Weights of a small GPT-style language model, trained from scratch on English Wikipedia.
Size: 13 layers, vocabulary 17141.
Architecture: RMSNorm before each block, rotary positions, no biases in attention or MLP, untied embeddings.
Training: a variant of Muon for these matrices, 475M tokens, 14665 steps.
MLP neurons of a small language model. Each row is named by its layer, matrix (gate and up: input weights; down: output weights) and neuron, and shows model dimensions 208-271. Each number is 128 + 32 x the weight over its row's rms, rounded and kept within 0 to 255. A neuron's up and down rows have the sign that makes its largest values positive.
Before each neuron's rows, "fires after" lists the tokens most often just before its 100 highest values on Wikipedia text that the model never trained on.

fires after: "| ", "0 ", "USA ", "- ", "ENG "
L9.gate409 [ 89  67 106 150 172  85 119 150  98 113  93 119  80 142 106  76 111 157  81 119 101  96 155 122 123 111 150 126 160 177 145  79 117  90  91  89 143 127 114 157 144 142 165 186 136 158  90 160 125  95 155 144 183 161 117 107 141 127 182 164 120 117 136  98]
L9.up409 [139  72 104 155 125 105 151 129 125 103  98  89 134 111 135 132 120 178 118 137  90 121 128 155 157 113  84 125  93 182 128 111  76 105  71  61 188 136 174 130 131 144 150 183 140  74  89 160 116 131 148 137 114 171 116  90 142 142  58 180  82 132 181  72]
L9.down409 [ 97 117 115 113 109 123 171 114 173 151 140 155 126 135 164 131 125 114 123  92  87 111 166 134 131 183 146 166 164 151 108 161  83 196 164 150 134 169 170 148 132 118 130 185 144 194 128 109 158 110  56 122 135 133 142 112 110 106 138  78 108 115 157  64]

fires after: "\n", "more ", "\n\n", "known ", "the "
L2.gate14 [187 100 160 151  88  76 215 142 106 128 138 187  46 133 124 182 149  82 111  90 119 118 189 134 133 173 134 181 155  94 154  70  82  89 119 131 104  69 131  75 147 143 200 131 175 137 101 125 107 110 106 100 142 168 130 160 189 133 142  93 175 158 139  85]
L2.up14 [155  57 120  79  93 215 181 141 118 106 125 128  88  16 162 164 164 162 121 145 117 148 111 125 153 110 177  75 126 107  90  80 112 130 134 121 117 130 159 101 153 113 139 104 164 185 143 187 114 117 139 133  97  89 122 100  84  85 144  96 141 161 114 153]
L2.down14 [122  42 118  62 100 138 183 143 105  92 162 114 109  70 142 182 136 138  80 141 173 167 107 138 117  90 152  90 128  84  67  57 116 120  93 160 130 108 165 126 115 187 127  63 171 120 124 152 117 121 158 133 140 102 143  66  74  73 116  94 132 149 124 133]

fires after: ", ", "the ", "S", "'", "is ", "United "
L8.gate260 [140 148 176 134 153  98 130 130 176 153  76 164 145  74 113 121 170  71  78 121 141 175 216 121 144 137 142 136  87 153 107 137 107 163 134  76 128 161 122 100 116  58 143 113 206 108 100 106 142  81 154 134 101 137 140  90 136 102  93  93 156 127 151 117]
L8.up260 [ 59  84 138 128  89  97 147 134 181 146 145 105 136 168  94 115 110 102 158 201 126 158 169 106 153 139  81  83  88 119  91 137 122  97 119 145 136 133 174 146 124 102 120 122 107  91 145 162  84 134 171  83 132 121 160 127 128  81 155 145 174  80 149  85]
L8.down260 [183 112 132 116  98 135  67 113 160 149 162 127 119 149  77 146 135 153 113 102 140 186 153 113 164 164 113 127 128  82  70 147 130 122 105 181 175  97 121 131 116 163 163  74 186 143 149 120 133  43 171 152 119  93 169 110 102 139 105  72 150 147 114 152]

fires after: "\n", "\n\n", "- "
L4.gate106 [112  78 135 117 142 146 167 141 147 122 115  77 191  66 102 127  96  96 177 123 142 119 126  77 143 124 130 122 109 109 131 156  90 114 163 109 104 144  89  78 149 131 114 121 197 108 137 140 141 150 221 134 123 135 171 149  90  84 100 123  87  58 126  85]
L4.up106 [144 161  67 109 195 149 137 166  17  94 136 116 136 103 135 127  92 137  71 125 102 127 232 131 108 103 127 159 152  88 144  91  96  94 169 157 133 123 186 167 126 154 124 120  82 110  97 161 163 113 123 173 145 162 155 115 158 155 166 114 120 130  78 194]
L4.down106 [116 106 193  93 116 119 137  81 110  65 131 104 103 111 122 140 149 141 112  95 170 106 114  82 145 147 117 111 111 145 134  66 127 106  84 142 195 139 142  90 213 147 128  83 134 110 119 116 155 162 171  74 146 138 174 119  52  83  74 128 123  91 135 111]

fires after: "Al", "Hap", "\n", "F", "K", "\n\n"
L8.gate274 [123  83  92 161 137 138 136 119 185 138 134 161 106 120 143 125 162 146 103 142 119 129 112 104 177 184  59 110 120  96 116 157 112  63 187 131 179  85 142  83 155 173 132 123 156 180 146 154 127 114 160 135  91 161  91 140  91 112 113 164 149 169 195  84]
L8.up274 [136  86 154 139 105 178 184 190 113 130  98  83 116  94  97 145 111 137 155 102 155 103 114 131 105 171  93 168 125 147 168 117 120 137 144 155  97 108 178 124 100 101 107 195 128 129 106 178 132 104 122 103 212 159 157 143  99 179 157 160 174 175 101 139]
L8.down274 [150 132 160 119 104 132 188 104 113 180 115 112 157 186 162 111 127 143 142 167 103 146 153 118  72 155  85 134 127 105 145  96 136 112 155 122 138 147 125 134 154 124 160 154 133 143  91 164 166 131 144  96 156 160  87  68 141  99 103 134 136 164 112 125]

fires after: ", ", "is ", ") ", ". ", "It ", "\n"
L4.gate564 [172 143 181 123  93 136 119  56 103 164 117 131 139  87  74 111 112  84 145 159 152 111 132 138  55 111 131 124 113 104  81 142 161 116  99 138 134 154 140  87 115  48  99 103  91 157 149 120 153 111  96 123 179  94 148 142  82 163 100  77 203 111 108 150]
L4.up564 [173  78 105 142 117 145 119 130 161 161 101 189 152 171 109 140 163 127  90 148  80  98 169  70 110 148 190 101  83 106  57 160 125 103 102 168 106  97 169 171 135 131 150 128  72 120 102 119 101 116 185 124 160 159 104 141 153  91 123  80 131 121 156  90]
L4.down564 [179  59 128 121  66 120 109 115 103 112 171 160 157 126 103  65 123  73 138 138 158 189 124 200 131 152  77 131 106  90  85 139 139 109 130 110 162  87 117 112 121 102 110 129 112 116  89 135  94 117 147 194 155 153 155 125 103 140  66 102 175 131 162 136]

fires after: "the ", "The ", "\n\n"
L3.gate374 [152 181 113  37  98 114 168 116 120 141 119 142  97 132 125 174 101 133  82 139 158 116 144 150 123 133 150  85 139  79 144 113 123 165 126 136 186 165  66 129  44 141 119  94 129  77 168 143 114 118 147 138 128 102 144  84 117 103  85 147 134 107 110 121]
L3.up374 [107 136 138  73 107 153 174 157 140 141 119 145  76 135 141 129 123  93  93 124 101 187  98 114 119 210 104 134 152  93 130 137  96 113  98  98 146 102 139  94 122  78 114 159 121 154 123 114 121 148 100 168 107  82 158  85 115 139 112 179 189 105 143 121]
L3.down374 [120 146 114  75 137 144 128 112 128 147 165 141 162 119 115 149  90 166 129 109  83 177 157  67 151 122 131 117 114 141 147 185 129 139 210 121 179 133 133 134 127 156 151 166 188 178 144  73 136 117  89 170 175 119 147 131  98 148 158 103 138  91  97 153]

fires after: "- ", "| ", "\n", "\n\n"
L3.gate735 [ 71  98 155 107 152 159 155 137 107 135 138 150 148  61 169 181 145 143 156  85 145 185 160 150 230 121  95  98 133  84 123 193  91 152 107 128 165 153 118 151 110 115 135 114 148  94 124 109  92 113 111 135 111 152 106  93 151 143 107 133 129 125 119 188]
L3.up735 [120  45 182 176 105 135 147 114 162 194 115 195 127 170  98 124 128 107 161 151  73 183 114  84 148 140 103 120  90 194 129  95 135 132 167 143 141 141 133 109 170 166  87 118 131 160  72  92 172  91  98 115  82 124 150 101 109 107 146 145 195 179 115 136]
L3.down735 [ 85  48 153 117 130 134 143 117 128 129 161 179 165 174 144  74 174  63 124 142 113 112 100  77 178 175  81 122 127 137 134 140  85 160 123  86 160 138  54  87 172 162 110 135  76 177 111  54 147  90  83 117  91 155 153  94  89 138 108 121 125 140 154 125]

fires after: "| ", "- ", "\n", "I", "\n\n"
L3.gate266 [146 116 171  98 160 119 143 153 128  96  55 122 116 157  57  86 128 153  79 128 127 137 111  97 162 157 108  97  81 156 120  25 209 130 125 135 167 161 139 149 142 136 108 127 152 119 149  68 145 129 124 123 143 127 180 106 138 121  86 144 126 144 116  86]
L3.up266 [146 114 127 105 136  90 136 119  97 131 125 131  54  67 119  96 171 103 110 133 172 141 172 107 139 104  77 113 148 154 106  85 135 127 152 134 148 142  84 162 121 157 139 100  97  73 131 152  94  96 105 122 147 135 142  96  98 178  88 132  61 132 121  72]
L3.down266 [127 151 132 170 163 105 101 121 157  89 158 168 134 135 134  65 177 165  59 120 122 138 173 148 170 121 136 152 119 130 108 134 122 127 133 136  89 144 143 133  84 137 144 139 104 162 126  75 143  59 115 104 170 146 162 127 141 157 181  62 140 127 133 128]

fires after: "Gr", "D", "T", "Ch", "N"
L3.gate1000 [143 119 127 109  87 162 127 126 126 115 111 122 117 131 116  83 190 122  63 150 118 154  90 157 126 171  85 168 121  89 108 139 127  91 134 149 142 152 181  89 147 154 131 157 121 120 132 114  94 200 147 139 124 153 152 158 117  79 192 176  95  98  95  97]
L3.up1000 [ 88 157 103  73 115  70 122 108 117 116 120  62  98 117 119 118  69 109 111 120 132 101 101 141 135 158 121 113 135 183 180 155 162 101  90  89 169 133  76 111 198  48 126 131 178 122 117 140 135 116 131 136 119 150 152  36 136 107 136 132 111 113 131 111]
L3.down1000 [125 161 124 175 179 122 108 156 117 132 146 110 158 117  86 123 147 154 117 139 126 127 106 127  87 177 170 135 128 156 138 140 125 103  97 146 166  91 178 222 141 116 162 167 171 131 151  96 145 160  99 108 120 117 128 144  88 172  88 111 121  75 132 135]

fires after: "| ", "No", "1", "at "
L9.gate809 [205  95  71  84 116 112 149 166 163 135 132  90 231 133  82 156 109 113 175 196 137 128 147 134 120 150 148 158 169 152 120 150 106 177 175 115 137 107 130  84 115 104 115 102 107 124 174 151 142  94 125 131 137  74  88  77 168 172  78 103 119  95 170 179]
L9.up809 [156 156 121 172 143 136 187  72 156 156 149 106 147  86 108 139 136 175 123 141 179 108 150 124  76 117 128 106  97 102 122 130 189 141 101 106 134 148 169 109 112 141 167 149 112 161 233 143 160 132 175 112 123 155 131 135 184 132 139 165 111  99 118 141]
L9.down809 [ 71 109 117 114 112  86 155 126  97 150 132 141 152  98 134 163 157 168 130  98 130 146  88 100 131 161 157  95 125 202 146 121 133  70 122  70 166  83 147  38  82 127 128  96 148 150 174  92 141 142 116  66 155 140 170  99 116 156 126 155  89 156 150 100]

fires after: "\n\n", "\n", "| "
L3.gate969 [127 161 177 131 187 162 117 110 112 124 127 104 104 162 141 138 115 130 106 197 139 178  64  92 221  88 174 124  90 201 143 139 133 153 152 123  65 190 110 155 100 111 164  92 126 134 131 169 147  85 149 137 100  96 117  60 103 116 110 113  92 165 145 139]
L3.up969 [130 113  99 126 137 103 153 132  92 169 136  99 100  77 109 171 138 117 131 137 132  71 115  71  78 136 176 166 116 101 144  80 179 116 104 102  79 106 167 114 191 118  86 166 142 116  79  90 139 134 103 101 145 156 143 110 125 120  96 122 143 125 169 120]
L3.down969 [128 127 125  82 101 129 135 102 119 173 104  48 120 125 139 124 142 133 127 134 129  97 201 101 135 166 113  97 136  86 113  88 204 103  76  96 152 102 150 177 154 137 154 136  94 118 124  85 117 119 156 126 184  99 116 102 105  81 160 128 185 152 127 150]

fires after: "\n", "\n\n", ".", ". ", "| "
L4.gate974 [174 152 100 117 133  97 133 138  80 133 141 161 104 148 112 140 105 116 177 163 167 145 133 188 145 113 103 166 145 154 142 109 155  63 177 188 101 141 120 154 109 124 117 112  81 107 141 119 130 158 146 102 131 170 139  55 118 137 155 106 154 127 141 155]
L4.up974 [174  86 168  50 158  99 140 174 172  75 136 107 128 143  12 174 111 107 130 129 101 121 100 119  95 161 121 119  79 152  93 125 111 120 113  89 127  95 181  58 144 175 132 161 108 151 134 152 105 111 136  96 138 132 145 140 116 140 177 150 134 133 147 120]
L4.down974 [146  56 172 161  65 156 159 139  93 140 122 136 172 187  95  99 133 103 129 100 194 138 135 136 140 162 100  88 100 119 132 185 122 114  92 161 170  94  98  81 118 117 159 188 119 165 143 102  87  97  96 137 153 101 223 105 127 183 125 174 147  93 134  93]

fires after: "the ", "The "
L3.gate232 [ 64 140  65 117 124 138 143 119 105 143 129 127 207 137 174 116 126 210  73 145 167 159 111 128 124 109 130 125 113  96  97  78 130 114 124 127 120  81 158 155 140 105 110  93 131 101 134 178 134 109 114 137 111 150 127 128 130 162 129 166 105 116 209 130]
L3.up232 [ 95 136  92 139  51  81 107 161 178 187 127 117  94  79 172 154 164 108 127 130 173 122 140 138  91 171  94  99 116 122 186 133 112 155 176 137 161 139 154 142 192 162 151 147 177 117 137 148 138 166  76  86 123  76  78 119 197  94 126 157 151 150 145 101]
L3.down232 [135 174 120  64 124 141 124  84 142  77 136 190 131  86  79 123 117 163  82 147  66 142  97  91 154 137 168 151 160 207 115 168 139 157 156 133 128  93  61 142 148 111 151 129 178 164 129 140 122  89 100 179 120 164 158 170 132 149 119 132  80 104 120 121]

fires after: "\n\n", "\n", ". ", ": "
L4.gate918 [ 60 104 177 132 147 132 149  13 149 179 119 120 158  84 166 136 124 141 144 135 136 116  82  73 171 140 179 150  53 164 140 156 127 168 156 135 158  96  72  90 117 129  95  64 143 167 192 109  82 103 143 141 104 125 115 167 130  84 132 112 145 151 133 125]
L4.up918 [144 139 131 127 125 188 158 136  69 139 122 121 118  93 121 140 180 154 105  94  77  89 148 108 145 153 111 120  77 119 106 131 137  82 175 142 195  99 117 155 136  99 133 139 155 126 126 161 145  71 140 126 147 119 117 111 152 104  77 179  88  74 100  99]
L4.down918 [136 132 149 131 124 139 152 111 144 164  91 130 113 106 182 121 153 108 185 136 208 142 104 139 186  97 123 125 110 145  58 173 110  90 127  73 182 109 133 177 152 126 143 125 128 190 120 148  48  96 117 104 136 193 155 185 119 110  92  95 152 181  93  57]